Part of a small language model's weights.
Size: 24 layers, width 192, MLP 768 tanh GELU, vocabulary 2048, 11.3M parameters.
Architecture: LayerNorm before each block, learned positions, biases, tied embeddings.
MLP neurons of a small language model. Each row is named by its layer, matrix (up: input weights) and neuron, and shows model dimensions 32-159. Each number is 128 + 24 x the weight over its row's rms, rounded and kept within 0 to 255.
After each neuron's rows, "fires after" lists the tokens most often just before its 100 highest values on Wikipedia text that the model never trained on. A number after a token or word is its count.

L15.up136 [144 148  94 116 167 157 117 131 142 144 134  92 103 167 118 115  83 136 138 131  91 132 129 105  71 144 185 132 124 140 118  54 117 115 125  98 126 149 125 116 117 128 100  97 159 139 122 128 103  86 136 131 139 101 170 115 138 104 145 118  82 124 123 173 104 162 148 161 121 113 135  99 161 129 110  88 153 153 152 144 110 168 147 161 136 109 133 135 122 105  72 152 147 106 118 127 154 103  77 153 152 130 137 128 115 167 149 132 131 102 133 101 139 144 123 175 115 156 149 152 142 120 166 105 143 140 148 112]
fires after: " T" 31, " t" 15, " p" 9, " P" 9, "b" 4

L15.up475 [107 132 144  72 137 144  96 119 129 185 107  69 114 206 133 125 104 141 117 128 158 116 100 114 121 135 160 136 114 143 121 103 108 101 165 148 113  81  88 131 121 117 102 121 135 133  93 142 119 154 116 121 127 132 155 118 142 129 115 100 129 134  95 178 134 136 132 136 160 144 124 153 110 132 153 166 141 113 104 154 121 141 127 133 126 119 122 118 129 137 136 146 126 103 125 152 132 104 117  91 140 132 190 116 103 161 142 115 135 129 129 119 107 174 153 103 135 169 170 107 138 137 169 174 125 101 102 130]
fires after: " m" 17, " M" 15, "," 14, " p" 10, " t" 4

L11.up555 [113 125 132 110 146 147 170  73 140 138 144  93 162 116 132 107 122 174 148 152  89 109 134 135 146 102 175 105 128 141 142 109 137 124 148 127 134  99 101 131 191 114 130 119 101 125 115 135 148 125  81 178 150 122 120  97 194 170 121 128 158 147 113 106 147  75  96 101  99 159 158 139 155 154 157 112 122 157 139 145  87 102  95 111 137 129 114 112 110 100  83 127 106 110 150 143 110 113 122 114 112 153 123 120 114  77  97 125 130 142 164 131 130 109 118 158 131 111 117 139 128 131 108  94 121 148 119 139]
fires after: " of" 27, " " 17, " and" 15, " the" 7, ":" 5, "N" 4

L7.up518 [119 102 120 170 149 104 121  88 113 119 149 145 104 102 102 132 166 145 131 103 105 140 128 147 118  94 113 113 188 137 135 145 151 111  93 101 112 132  73 176 123  80 159 116 142 116  86 117 153 125 118 147 138 116  81 155 113 158 182 142 127 114 160 139  93 163 124 130 141 118 132 134  80 120 128  90 146 135 160  95 102 125 122 153 140 160 150 112  97 131 176 112 107  99  90 133  98 132 139 115 154 143 113 160 116 124 161  80 128 115 151 122 160 120 165 165 133 133 124 151 110 160 148 146 138 171 142 133]
fires after: " O" 36, " pro" 9, " o" 8, " bro" 5, " S" 5

L9.up6 [126 144 126 129 140 172 123 162 115  95 111 127 149 137 133 119 134 133 118 130  82 131  66 121 115 112 150 111 115 157 158  99 101 164 113 124 175 120  77 127 127 120  96 138 113 137  93 151 144 136 127 123 119 124 108 112 154 139 129  90 162 103 133 137 191 129 143 120 115 153  96 137 105 171 135 115 104 137 171 157 139 122 119 110 144 152 126 134 133 146  53 135 134 132  99 135 117 136 187 114 125 129 105 162 113 142 148 156  84 116 143 149 138 105 142 128 163 150 139 109 150 102 102 134  79 174 132 128]
fires after: " of" 24, " pr" 18, " the" 16, " Pr" 6, " between" 5, " in" 4

L12.up20 [170 100 138 134 170 133 147 191 129  90  94 103 116  66 150 152 126 134 164 129 116 129 124 154 113 137 139 142 125 142 115 169 123  86 130 110 144  99 107 106 119 138 138  98 141 150  98 121 122 155 104 157 117 124 119  82 182 111 121 114 178 156 128  82 183 121 165 127 128 138 141 163 142 121 142 125 159 129 135 138 131 173 144 150  89 106  92 118 138  82 112 111 130 127 145 120 108 154 119  96 129 112 115 136 107 120 108 112  95 139 135 112 130 175 153 106 156 125 139 139 121 143 108  81 124 193 144 119]
fires after: " " 33, "," 22, "–" 20, "1" 5, " and" 4

L10.up506 [162 136  99 156 140 112 128 169 100 162 126  89 144 121  99 120  94 137 172 137 117  94 133 150  95  80 156 117 127 155 128 119 146 146 128 166 140 126 103 110 163 110 163 120 163 183  72 142 104 130 123 115 128 108 122 153 124 152 136 127 136 143 133 178 137 114 157 118 149 141 143 125  90 131  74 120 100 154 192  86 122 114 168 114 125 169 191 104 176  94 106 130 139 152 128 113 131 145 147 155 139 136 139 106 125 115 117  89  87 149 141 155 140 124 136 141 112 155 126 117 138  98 111 161 153 144  97 139]
fires after: " pre" 20, " Pre" 12, " f" 10, "F" 8, " w" 5

L9.up163 [134 173 121 109 171 141 147 146 137 132 121 116 127 125 132  92 104 142 123 149 116 103  74 112  96 115 126 112 164  96 130 132 109 130 117 119 163 179 139 147 139 132 108 135 107 116 148  73 133 146 152 130 136 139 143 156 147 136 137 133 153 113 133 161 122  84 119 133  98 115 138 157 140 132 109 132 141 140 162 128 127 121 100 161 116 128 107 151 131 100 131 109 149 111 145  86 149  72 164 191 115 126 145 118 115 121 136 116 151 113 169 119 105 114 172 156 165 147 127 151  94  89 159 131 121 161 196 134]
fires after: " p" 15, " t" 13, "T" 7, " sp" 6, " P" 6, " /" 5

L16.up8 [152 136  89 134 117  82 129 142 122  94 109  83 130 110  94 128 155 133 130 115 142 113 138 135 127 130 160  92  99 119 141 111 133 132 130 137 166 142 103 147 145 125 127  92 133 156 108 134 142 138 111 168 104 130 134 149 109 148 120 189 117 152 127 135  95 172 143 177 114  97 108 122 133 138 102 140 128 166 159 170 124 124 147 113 142 144 167  89 131  61 115 111  87 122 112 112 173  99 138 145 129 130 147 130 122  92 125 144 120 152  74  94 134 178 143 190  93 111 128 156 105  46 134  84 129 147 160 157]
fires after: " T" 23, "T" 8, "et" 8, " t" 7, "t" 5, "e" 4

L11.up144 [157  76 115 110 155 129 160 113 114 125 109 131  89  94 151 112 143 156  99 120  74 132 119 149 149 108 145 161  92 139 126 115 145 130 110 155 152  78 110 126 114 156 125  96 118  96 125 167 149 131 111 135 116 144 132 135 113  91 135 104 133 131 129 121 149 133 136 108 133 159 131 155 122 101 130 172 105 131 188 136 147 126 107 140 111  65 129 115 123 122  94 177 133 120 100 165 115 126 161 148 121 113 124  77 138 170 151 138 135 107 116 100 105 134 139 120 110 156 138 118 150 147 158 110 178 190 126  94]
fires after: " and" 28, " or" 12, " to" 7, "u" 6